MLP neurons of a small language model. Each row is named by its layer, matrix (gate and up: input weights) and neuron, and shows model dimensions 208-335. Each number is 500 + 40 x the weight over its row's rms, rounded and kept within 0 to 999. Numbers have three digits each. A neuron's up and down rows have the sign that makes its largest values positive.
A block is one neuron, or neurons of one layer that tend to fire together. Before each block is what it responds to, as a language model described it from the Wikipedia text at the highest values.

Description: Numeric count digits
L3.gate523:507465539491494464473440550433389483531582463502513484443515500535545506552479453534483525520492519466478516481525470476530490542477530561415454441518443516503443469550455492521543485477402485488453525512503521533489487517516481444527496537479528422459497551436461557491444477596479508499569511494575472527459483524481447526561497509523507488507425457410447518436523508536532545515522
L3.up523:488468415515514441488555441513377500434500500527545418539440511471477521544494544524468494508571477515509546479540498517543512502499418509461488499504505488470508502522567571476436557511590491500453507475553544444517511469468534444441485465516506460497565496458514565498472562431553445431504528519488509438462489482486539492568541495495500447483544453448473506470493525428568539451462
L3.gate1095:515473493466474464389482486464475553451427465462527453492488513623476387543473553545550531491562535477416479486508483476483458423532446469533599437500472474504590537518544538441521476465436481544488484494485554515492487466518489482406476535482535468481471546525487491488532452478505495486557461601522438508519459476495512466534536515550540517456589563415470426491544449549517515503554
L3.up1095:498468471482518449485501572520491443544551518564424485504474466526510477520565494495519439498433491442545514524510481457458514488487429503473522493491499540535551542533512522481527534597488505541477486505532544405493570463473517464447523519535455450565502484443432505516535474556473512494490467500442503532455527487550516468559527427464548491488503485468558469503488565443459536509492
L3.gate1698:479408528551544421501500535514511488507455486469470538513499502517502476530515518580471484571472502548446501520534489450553488535490470444493475416511462482533486549518519508423458468545538528508509486481529488503525572486495448516559443523481453422498526521443544555562483507515509502567466495494446518520441519503496533562501592501501507490504470491534483403520539494539490541452479
L3.up1698:443488518527543440474482459416524467499481484483493622488537427541556415490471491511467545451484538529464499441549492471487502513502507477444583499488533515544507565486505504425528437502468537463481577556543492470480542485500476464497467513519526502524470518460525539519512423545514506519462455495519512461516578508496534457483496549486504513494527496502448404431538529486488510542539
L3.gate1894:505494514521501468463443477550518474492478495587474506467560500514454510528442489554507559433582498552495434499458553585481464523472488484443509465532487450547406511484553484391523510492486474566511555527527432452582493465542490505489555502447471558493466412438545528503493408571484580462569523453576443446506471468475527513467401498519467469406469485540469554532480512457455482501513
L3.up1894:488393495510543452522562496508483548467550469531540423420461502503515512499439547599495528540443484477488535494579531490488520513424528488463510493505483408541501494524530484499449530471431494506462503496525552522520468468542525473493484548462477547508445482485568527628415471511491538499485566534418519516490398467605555478510493518462492496480545436503419526495445540441500490493486

Description: Small numbers and list markers
L2.gate265:525520391491529498458473554481422477497563587501432516564494448460528494523449514581458409517503574561554563503521521485534503467480451480521479522458575538532546586524567472483542480519480541470549492519592537487527459496552484525510485539515480492526470493504518469552472448498475539550542526489610461428429468535524471496438488449546548458452555479570450470510558546485550563541530
L2.up265:480532378435528534506449556496455557514576573505461459452511501491511503525449554534461439504490536519535523504513502535541523496542439429446537467457559498497478589537537492448528485457512545450526462564567497478497458525476508515589487474490547487563479474528464543503536500524497524513502445525519550501414531532525456472548458448571454448489536457555447491511536477444527502472504
L2.gate534:459415438525498504523502530465439473550475468577490487489560488530469513529574530461478501423495512443466473461504478585506472518448508541491461514449506466488474526417570488457474510595453425515435512495526519471543453492525501470482483455461500497484503490426517534539501506547502552484501482542522498511527526530483568481566524511497513508507442488441439539500472479488520549538499
L2.up534:470449448540519502525539535469415520572515511544488478516502479496453522502530532470474498442481509468477487463500500585490516526445536524499438537423487429491477489454568479484483516546407465502448460503517537544501498509532482479495504476404499499484465487424527536533530486524508550535492458540534494496495502504486577520534543487463476485490440477461439540481497490468522573534482
L2.gate600:431491496510495431471471522522526537426481443477518498479515482529550449488521578506448518466447487478590440493555505505554485477517477482463446540452538387550473546471516474511521586406509503497510451518522516507492509566505487497493502456424527464517582501458507509542577503422501557533499496469566446533468506477551528507504467495517523463514493479523469443439524533473448468546452
L2.up600:511396526537544486541496520559425560390476504493492513480510569475474498514476515496484481505476449554488499486512528505516447519542489477454507541508469504524555534530501517482434507448502497488473409528483446472465568569510544505489460508506452432463464547401488480509467530511462527485492546484488539474475512462461461499467619455555494490502510524503498519509512540555437505552648
L2.gate622:503502542480561476485498463464445467458489534493493452532514515518454480489483479463495515477445505503482492539465482489571535521406553453450587499446491462600403525543510522496502473528517590445468454562519483494581548585472540399520489507540523506482444570471503495497487554512496506462465475498470448490473459521507520502566475473568512569479476495497540503464469517520524558491586
L2.up622:467515482448537542536466478510493444497530543581485406439509509495492523482524573470468564453505486505497467492474483488546535500374530485446559565495468547549438530472484521540445542467471576535535440475548517478504510499496486524588513574547529429472462525524477527503574550456532505513495423532468489505479466410537565506503471463599405473487488453566495509430458481533476595468484
L2.gate687:500528451564517523493473530488485427484512517478537566568530468422513447467474546474447543478528547442487628486518510452498558529410431524515521522543522434490483487493526518413519479464505544480557524539518532550494521520507504450478399584474523464506469539525494504503476484505442430495561511512489452579444475541517517480477496445535533485391561481572495517456602496488546507467431
L2.up687:504475462522492508564518474564525481540460506448550517480504538523466482527487537494558497485471488471520581503518428471508559491565508471513519465585577476467499512480540444453531527489452484461597486529446482582513485500539517440504433530485555464492422571484434523503515489504512456536546525587537494526476464518471473522510547468518517520504544546533536489545525496506434579516499
L2.gate1140:511487480511458495531517435467533519510498500458502513483518460468516529516490588551564516456468507527562488517447529517571495556574502510518573468494447558541481459502525465434517434549527544521487508488547494486524483500595485503577449548467507545495513449511503448575538531496455490457468516474478469574561463516545528570502553449494527462554537508560451508453465508432530492571471
L2.up1140:476462532537494442509481501544501543509487540491474507480519506497476527470523588604555532507474465500507478605510499454555505497522568518473565492518427585555493479560502457494543440548612517533514521508541522430491496514493443510480424531518532550521469478541544490619592471438525509442477491444445467569589459557540537525489487528474486477590538533544497537455456520485539542485453
L2.gate1269:489514569455555407475554536464519581481499462495465495479497511474523514571530570567457578535515538520511442501574492459528464459428483531517468509525469503500408562495509435489510494490523509415537507483497596535507466463504502461594480459544480518494462555494561481528539569470457468553558526494484468546491520513421534472510502502445548485510480538483465437397498416514506438486512
L2.up1269:530482529397461448487498492489491548527480422500489514490483410485513519549503492515571582580509512550499437494520475445506524434458489472504480484488498515475418570483495468424512487545509512453530539549531535505541525491535556482494507504557451516512424538545512488456532513568520473483509522583473545571472538509438467555464551499430544499502492505494489543434474486446519444580501
L2.gate1407:488445482408480529422452494529526538450482545435493530532530513497520447512419538510499459611521487525526531489497496415499515501396461529524466512562520477507482502554515510484521524508448589497547555483536513448479477476491429486574577485569578454521531423482492469449484487611511488486521481426504532476494463509530553477543502507454525528531561574478568529472590511500522501477514
L2.up1407:468512489473568484391477522495506472472562510450508497460467514528537536606479525476522495473547465505459564431479454524515525493535430491496452500506488478538460532517401473476533509514477402508582500510449514525511474484551462479489538481441442517550540495569474452513511498452507468519551515503573510552511465542477486456497390527496520445511462492519513523468521498574501468400507
L2.gate1441:463483441396454437540460539451519477559531480529515530534562437458550547451458538550525468449551510517489509542465539565542539548444480532391475481511502473476508507450591559482514504495506477470461457478499570523450544593513471447462492501475551522609446532450512519516561481579473509498470483513469498527499481471503528469446515421524479468509494440483445574462462512478427508515471
L2.up1441:582487492555535584541509495493385541548447499494480477473511458534420457548540492481505566461467550407422426471516523509488474526482543493469529506513502512548448506528571473495488515477467573511498537474536492466612475430519521495464521496459505506422503449478479466512497537530505486523524512495538448515469489520482538509541517533432528595494430494461533503498506489488549513501487
L2.gate1448:499467469503489544477534520550458519469409475491526478514491543558494525446552535482547517501539461468480458474525556529580477488489531508449455501570413460487532440571495486472520443446553521426542493481485512496551546455466479464475507457498456527442502527504530376519517545577554481453530501459502494454459468514572432453502558484536550522539549536523464566471446519467554508482512
L2.up1448:483464517566473532427484559468474503517474427505492478486517515482493520493582473455532505562498519507414516357520522516538458513469554518515510497540498480503554473538471487511501493440498446479561507519504505472538497506543455459468461419506500454548521431528577477537501565555486457440552470481533446513473575488567476478461517544540574516526581583483536520466450484463489544456570
L2.gate1617:489461490484506536487465528552456408506579496468490537491476479529490586587481527472504490472506492500545468484539445498559480444501525500518475509630520487469490569519551498517544535575549536428518447456537511537481526434517467497570557524474515466547475420465486515498536574518471567474460521499515430464453521471497538468507531482507533520406534495510522445460484507525520532481478
L2.up1617:463591486488500455473442487516511532573560609427495526513550564507457487417409384512540515506530512454565503474519509557543512521465539514477533531498560492530527524558525443496519535571515542503537477542578481571572473567536540538472526499523518492508443413471529501572524569535515527460482531476524498525531500474517463489536507485460522506525531515512537477531584571454539484454490
L2.gate1694:540517548539512434480403512540447512561539467454488417505441477488500511471465461502492448478508525481569518538464455419481437489493576452508530479539491504508529493471510470483496482541470506533487416535497405509557472499516423430409463535443495478455449471540482568474479494528496526388474522532447543501530534508531466468522523526440484491463484476506517487494496477504521408474489
L2.up1694:425511489472500519565522504460445487508561485506439430496470543505570491488422520506491507481516502471516514511535477525460465504508578500454505509553526480455530501462481474536550476469474537486548440431516500443540450535478562450495517560514482492535480478543457527460498521522503617518446515526506545540476468489463437410547534452520539462477466559536490541508462525470476525392513
L2.gate1742:453489524542496453457463443494402485487567488521577493457501503526459499459427573450444483548475554556502509559483500549501558502473517474520577537440480502503505545478530503539551531578488497493421522511551483478549452531555518466504469541504523431463401499590468575495499594491533492533522433506549556566438524444462553505513535493566456504566525415473502533482453467504433523480510
L2.up1742:480518555448526559412436475516459505522559518461466537512463547416471503597464498456460427540446473479517562490484478490521533481420500533456540531398447531478552544492496533552523524514504522510451492504583527496542433580455491484488429527483569486462439493562534571471509515500489527491502498453517525495459527431503503528534547452567494470543543491524536469489503541526512549453501
L2.gate1825:535541530477540387449466474524465446495485528504516455424496562476514623499491434485458482468519468540529524542503497492518497482556516501513500455526468569464535437507556475532459487465524481481494543492472445527580548517468414492515480471499571462442522510513507505491500535527557502487501517464467441579495496525469481498504494541532438545469430484478542543552548534498514533493470
L2.up1825:460465513522551458460554471470475492447559473489511513452476578522507503512585446530488542482524473525520510525534476550556476433530544532439474467499446549479502429505541465487500477470556549492448474493481509435502535468498565531492583419472440515462554500472519502527457560526508548552509439553532491522459477512484440535587471518499484496508520456530380531499525520480512526478463
L2.gate2248:541475517496534459451526462540489500543478525541478490468556503500578518471480558483500471518514485498490482566459486498482516575502487524558543517470507462512487530550504542466562511515521476560519455510497502525580520459580550477522459418464418446461512462515480478563524529633543440492552436505526569524523498539503542519516454494502543541524515462558425485460509517554484447469535
L2.up2248:470580471475539469492510487429448417532503455496471469484526438493542581545530564488511517527566500470578505489576550559521525449457463545489462520463516564506476489522556482508523473541539535495539457550529503503475425401558600539513532510500478547490553503472507483477505559604502405587559482503517524571524522516497495489520484496533493499541610520553570491380480464540577432482517
L2.gate2251:556486477510539489465455555489515428476535516421507539552406504500486569482503552559442461498470547547470467520517413489536483515527454563533560530493511507555430525492562483545491459460512528558521472513535512414493537500525513517501464520511427518489527512545488494498523495433511569520525496593556546453514484528463451554496485498475465461506564459493491464402476433416493512511468
L2.up2251:577423504543493498445417555505461449528543487476519539529424491477429536553482564462506467468445522485495460525489467482496469499515464561513520515487527460460457548513479474557528521493516444527461445561477502491475509532521502527477466492592433538452476494482486437564519505551496533538544459591548492485469569493461414508516463457424511511500472486573484531467525571560512444471462

Description: Predictable phrase-ending nouns
L3.gate144:445483510483492470502462496515505510537477457472542518505586524487458504508457492500470466555493486471529561500455550531526487445508445476481471489470460453500517465501500510508495492531452504508553442478484517525477533517559436501523501581546455441535499506423551449531477604505544536418524501546504472448498555552495426523556587534481485497511474544493555438443505570576534548520505
L3.up144:507447513488535466507468458535533501523490455472515539487544533475497515509452499440479520567470491522557548537509508502481455454493493470461492477431511505471459506518433516479492468543436526519509510479438516527531534535561440520463461466558469466471494515446554493493493520454530532412535517518526497475492530493540461527514508567499543503511493579475502490443571589575568597542511
L3.gate298:434524556504474448520415551531496443531483543494566444496451474498506550519607531523452457522531428563502475540500535526507450459517544488529442479574491465503516485540561537512559469483490530509477513486501492475621480465527524540480522567409551508489494509487513511520518538458489502539467501502476528415489480520498535571477429497536526524537509496480490560528501490480505507464523
L3.up298:473471514471438451540508533590502517620501607581514505498486525456445533459540485570494434522480430478443503485490509467474443456534509482513455529459449474520523493540487482446502467478463549477451514497462471498565484480519513462496534470499546544507542492470492502471529523535544506491500482513573526435572435420485568520538496463436562516554579416458474446551548524434484545495542
L3.gate1062:497585515498458474443494489547508439507426528472454463554537422495525538489490535521485484527452506498525569506479502457481448501549435421587489439480525448475572558546490566510521390506466535500488502511457425533474549451502514468495492540503473470519441484516552477524493551463463531498524529508408529534482470539587519484450474456511511508546449512457524564491562460536511498506555
L3.up1062:481571556542498435451468514595477464522435557446472492592514426472496519457436536501437479553515474489502545521460524402457472472565431428583517523486482479442524553549500554480446397522429568484518506530482428505506506499504472474504497568501480528498480488513523486506509559431516568511514482488460502559492435552564495489451471475512473499530483551520555576561561453516533493473556
L3.gate2137:550484545471455429494453521474526480527484546520491533541424464506464491412514523491530481586474508450517455509456500511512463540505516450539468564473525501520508482487522487516518464592413465517503452483517530457457512522511522559544557486451450522518569489516444497506498570513502475519493495498553523502408515519538478475457488586480525562479566565463471479494562516499520501494549
L3.up2137:518496480493453477575563533522511527499459540561543546536460524462479550457506501497485523443520527457575478587456435506519498576484520482592520460532458462489511532524515437532494477505449569497467488498515519483488484439556514529531534582502493527520523468501511523467490523538483449481538544524467509495479399515449443499512522525517540484525509463488505572501496512506476519499500

Description: Wiki structural markup
L4.gate2222:455408527492477489501543499522484508467493556508533547491530437539507534555515520597520529496549498536448450493466461498487487448446429481463485501487390527495529531517527479425453505434535484529447498471478505447501430541509464510570536518477505500469545552555525486504482444448478514535468536429433448463444483480515508534456463531508525501532458476541448475526483466420435432526508
L4.up2222:465498543566496461478468587470504547513451581495523541546540517550579453471503520432492500476517440585470473464483475498542447466447433471480568492516517543496489583576552469404502494509560438560524434531482498490474552506476482444495457461567510488463513520535517507498543441484531444548413527431454556502505490481484444495396515485533454589479541511560467466522478443487454499561526

Description: Phrase-final word endings
L2.gate32:502496449470493493485527486563494477527436541458551529435480525494531449520500528478501484491505519419494500411522460482520459496508482445498497463570506525472463440516508468485525462429398487467552499501517521616490528505470509508538414507467522482536463507485445500454541586515541406518538531554525487495474425484489464569525527464520527447499604505576481522517482476480444516513507
L2.up32:454580489493522503461535553480458450450427521487510577482514554481514445546546502503482546466613548489488566501562413475542479479492470507461448561571563424488405487486518472483512459454479611489619550507565525485447520467485523459534444521546517425518478498499419521511527584515484468524491550438485479549473466561472483506495542499524492474406574500564496552475544456511486492535488
L2.gate94:458410491452499469536535468552489492469450471554472470490561481444457529489489490519528498537433505446533540546416523461487494446475467493508535499499496423488480453494475550557526488487420594509551463434570488494487485444519531546443479508535497507479532469528500557554551467496527438461512541504518513506505460450538496475463495487533526521532492554506510493538512510491535477511497
L2.up94:544455485499506529538534398552484411524426493574466494463567438470523551517525557584432503519530491430500526527512525483578525468444424524557525511496487373478436557519519551535579551473464521479558473532540559444461551495491458498497529497464480556416556552501453494537501472484479499573507540574480491455528461509520474511385464470532473463499532532475455477487525457424538569499533
L2.gate308:510599499558517486520516535396559511585445509506518462526470553525479504481510455517537534490534497474438549457512467508511483476466505508562497511455468524447498510509535501523583559518542468542529529479448585511478466379528558564534575453541552489480464477558512531483474415493510475518560504401548489538452563494467441549553459472488510532527532524598490489497487502520553499469489
L2.up308:458553486506483452512490554451556517575468536526543468510523516536458519496452507520507551483524443477403514470503487494469505535470476524501494475512462545475530531497510491488567512511536449543547511476487524509413515401539575552535509531566503478500522522527544493514402437487511545525604556416553489524504578471458398510530482514530509522509532533587507535496499490503531512450461
L2.gate469:511468491514528504455516514466530477530504478528501477482564552572468493537574514455455544484504559504457467467537492479546517492440569473512485469536521472456462482538529548500423539554649436548565506476466545465484542527493559500539519587507496500485532642515422445466522483483575446443548475488498499491507539492515528515491428504536536555472467506477507546551530482498411540565507
L2.up469:521424504503542527485494479474518467496554465548514571475545520572502491538506506474456594535454512493458457479512518602523465437512533493492446465512488487475468508434465522536504541437528498515550461436502501486516486561513591488504498544434484518524530475500546521471526576465522503457507529477515543489577455480573534486486502513555581526494438503513514511503472520509527492497532
L2.gate556:539501479529436569481495530436533535458541448550492540486559486601497482538493589518429530505595504480448517546500458444479517496429477563464482513583483436532542465471538538488477524452626431511563509471496523464458536495498511497487489602548504481544530592506534495509444450511544524506532506434435482490447510472432562504490522522499553536473470484519464517500526550454479553525531
L2.up556:546449436508381563517501539506531542479521434579431541494547489500477474500472556454427500497519499488417492568493470466487490502424497526420542570582540414567545442492459529516511500474550535500574487418476576442427541477500492532458482518545497477505543506505574496503484420508524544474501500456442489432464499439495551482508560521519564521478463464526457457484452521474472559506558
L2.gate901:497571514484488486496458507489498520480526461506472524563542502496499496573500480511366477504524436462453485424492472521525563485481533503471510476510525488546512496508503516512459490534590482558501501503504517507509505563449547496467549522548468563484515572491532517543537509573521561439536499505433457537446582541550551410503544458470489526457552542554522478483566494511515555469502
L2.up901:475544524482491493523496514433485505503516431493475554526530487499447508543489469474353462522491502468422463453516493529490535522506580468457496503540557495520497490516491480548491457529556522533536555457462573483510519533436531504525502501542481542463520526482550521489456476560515550424529487518444417509448559536581527399549535484450508520463558481532529481477511501517520559479523
L2.gate1032:491489538519485532500515513487503501527483513567462393456492503560537523471615465463474459479524500542476506448512462504516509492377470542574476478594463534522500525497490434471488605518493486587516429536534541478471532531520551502543538455534571485523513535489543524546444458536539512547476437471475468458545588516563554540482496499536526548511489506512470515488496505515500503498443
L2.up1032:472481531509432537466488516492475512511508489549467445488491464557583520501553496473453473512547519542500513500519501518550502501414478559603508454558474581531498515498491463495520559534517530647529524582573507526485594471488524481559489491514529471524488535503506520563483508548546518558459456464480473491561514488497529595500505437523529537561495427540457503483506533480551452477495
L2.gate1074:477498521506482636526570532452491518492502491552490495501548500630519473537504466507473516430539484484520492488497521442457525510481474484488542485554425472530501496464566506496408467490585426508506508534488540460446558522464509526509540570430485484525492578507460575491495535517592489473501529399539535479489454525471572525496529484474401532543499539564485479495458530532541456540463
L2.up1074:486503530484469614543547540445503509510513495553494517500522493622513494550527469510459507407512486483534493480499530436447519504483480480463536487540433457509512470484549498502405477493566445502509499547494540468449563518467489516505541538422485473518477565500488579495491529519588483464502533383552536468476439519471562521473500459506402526552487531534494481476422544539519463545452
L2.gate1079:543459498465512515546447537496388443457480537462472483471463458460442481486480530534471501589498501521449549444543483496472550456503530506518523503532531460483478480462489518495566515534421569489536450474518575506504546520535486466455474473498447492501563469490527493560591475555444397529461519501546567460539490472512554488536461526470527454479493572406521459467582448497516524517485
L2.up1079:524457531490446523515480528546547472503424526456479538475487515496487524478471495515449544543475499521479484544463491546516545484553548501502557500463512462404517488512456518529462496487469468506479419523539562527509483565548492520525521479471468513530523509465472496565557491539401469510459544603560578477451415557519531493458534528477510516515467555432460538567576432500449496470501
L2.gate1175:579481503529602481455491555497463502487499547544500533432528498472569433508421446495450492519509467510583545548478549508555575492511464479540496497480500499540567518532402481528505525520497503538479553515468452398417484584458486484431524488461515577494488495484525430488484481464527478470449499512530538515461511582482494452465485536499527523446534429512510528509505509500573473517483
L2.up1175:571487521496589512459516545473453520472511553536503545441550476432554462487435463486470499526518493518605533527511555504532539515498475465560511523470513480527547497555422459554505531542505512508519572523475452421413524581462484502412531521468543586491502443484542432481512543477532487447500519506524543506449520549499488493461478564502515555468539433529547532531500493486533488515504
L2.gate1304:428515468507477512500476513411543528483504485505548450545437504557480437567579512458514475460560515548554497484532495465532549491402516524508480474580553516505504409523542457513465554475626481550547529493502457499472472462461487437450487563489513494567488529514491500462581506526518541520556409451552532492493530532440569481506522529509527502486500517493451590471515535512555536516485
L2.up1304:459543429521549529494443528468459550474537478453506488534428502500466454610529515476507466479537500540547487463567495486467538517428486515448482496561535532535507472527511492524451566474557525533565504480481540491482433531428515456466446537455492528579478518513512498450496471575546580530531436463485486498503512494514577490503482539515515524476507503428428504497496571491523536502492
L2.gate2057:490504499467482543444529542350485505478485589497531475528593527549480441529556580535481504534578539487526508505566437519545464531456487541486437430526460468467586503498546442466529563514615507497539510569544480423533517451503514507509512543508537563521513572503500481504511454523545482460495510513499513502488448506436446511519525505497413520480548502514509450519510509510556515547470
L2.up2057:472531484442486510544505539509523541519478578580533488442512485498487528475479569464518472564516526474561509522548488610519437491499456507479451504541445501479564523489481501520566605503532436524601467537452514404544492459517504519524460502501535532482554565493541511578437494488552535490524484434555513483497511435479498452593534532505429543492545517533470402496461513509509533481546
L2.gate2186:444522551464597433576513508500543466506431533533461521448427469489561517491443449522539493478451509532520511484500491512513513447547465431512532536429431488452461517528502510455458517550476534465538474449456525479509462513514500519462465428411461461512460545470478539519483530523475449576417477473455542493598488495557513568435465501491528575535496473437495458487421535505561508522462
L2.up2186:459529530470581411589494504453530483487433534510414507417462492500550477509419485507522517479488489505489546497481440539503538457498463426559538509436398487451446534526491529486467487538489511474484483419480535501490431507527513524442483451422490450524470542460482560510493524544443496566390505491464534520586492503533475557435483500493543564511479487445525483535412565519546527524482
L2.gate2240:488526431499468474477472501436487460496483530524529446567398534586511520521482506448434488414552544487507514478509480451516515481452490497499501520535496472478519455450499515503483561455597485541519494520512556459526569484451527535487566528498510500520458489478494496491425436477533494465476464498552491516620509466525510496435543536484517544497478571506501497514521467447453451457471
L2.up2240:487568469514455457466427441415458454492459496567534403603423477603512525529511454466466421459484564485528502492503476463493499515471490506564485513527469468483488449500474464505494538472550519489570549537509576430503538468395570565493533476500535519512486475459495526479474467497554492444515448514581494464596541463527541487436517546513531507525524531516503479502462500445458467451515
L2.gate2253:510494510522517446456460539427502533492501563471489401419436525537569504520517433562492490489514549537489474506533500498467512456461498509591546496572446549461467463523524522512488548455589496516560524508506500499547509519504524413499506466458532512558467512412556570501487569521563520471532492486512487476567475422538513507522563513506563554537470529467460608541526512505485493439471
L2.up2253:514481498521512441460464530422502528481520547460507393401454514563569518520524446548503507485503551528489483499552506496460512436445488513600565503558444542445472450524503530528498546454593481506559511508492493508549511511511532414498518450472542525557452515425552569487463574511565517467530494490493475462551464428551531481510569507499567542542456552474466603531528527503495487443457
L2.gate2261:509484510493501511475512529507520514461499544446496507411488482462556565473473486569559507551439510522505530425459556582564464505572490471567474472457508466551547522511459428501433429582368583500413458530521472477488492509549468528502492492519454459507441505494468512496450514477402389465502487484511552475522420551508425544482496531449499495585409535481521548484568574547505494475479
L2.up2261:515482503490492507491512509531510514467494560454497506418479480419527561478448478556569488556417507532504546436456565568564467508571499487550472465455504476534558521526447448508448420562332608502412453516517483482481482486558474545503481468515464459518457482512478512485439513483435376470496459492529560466518407546529436537468477528465498498594393522477527545507550584540497484479485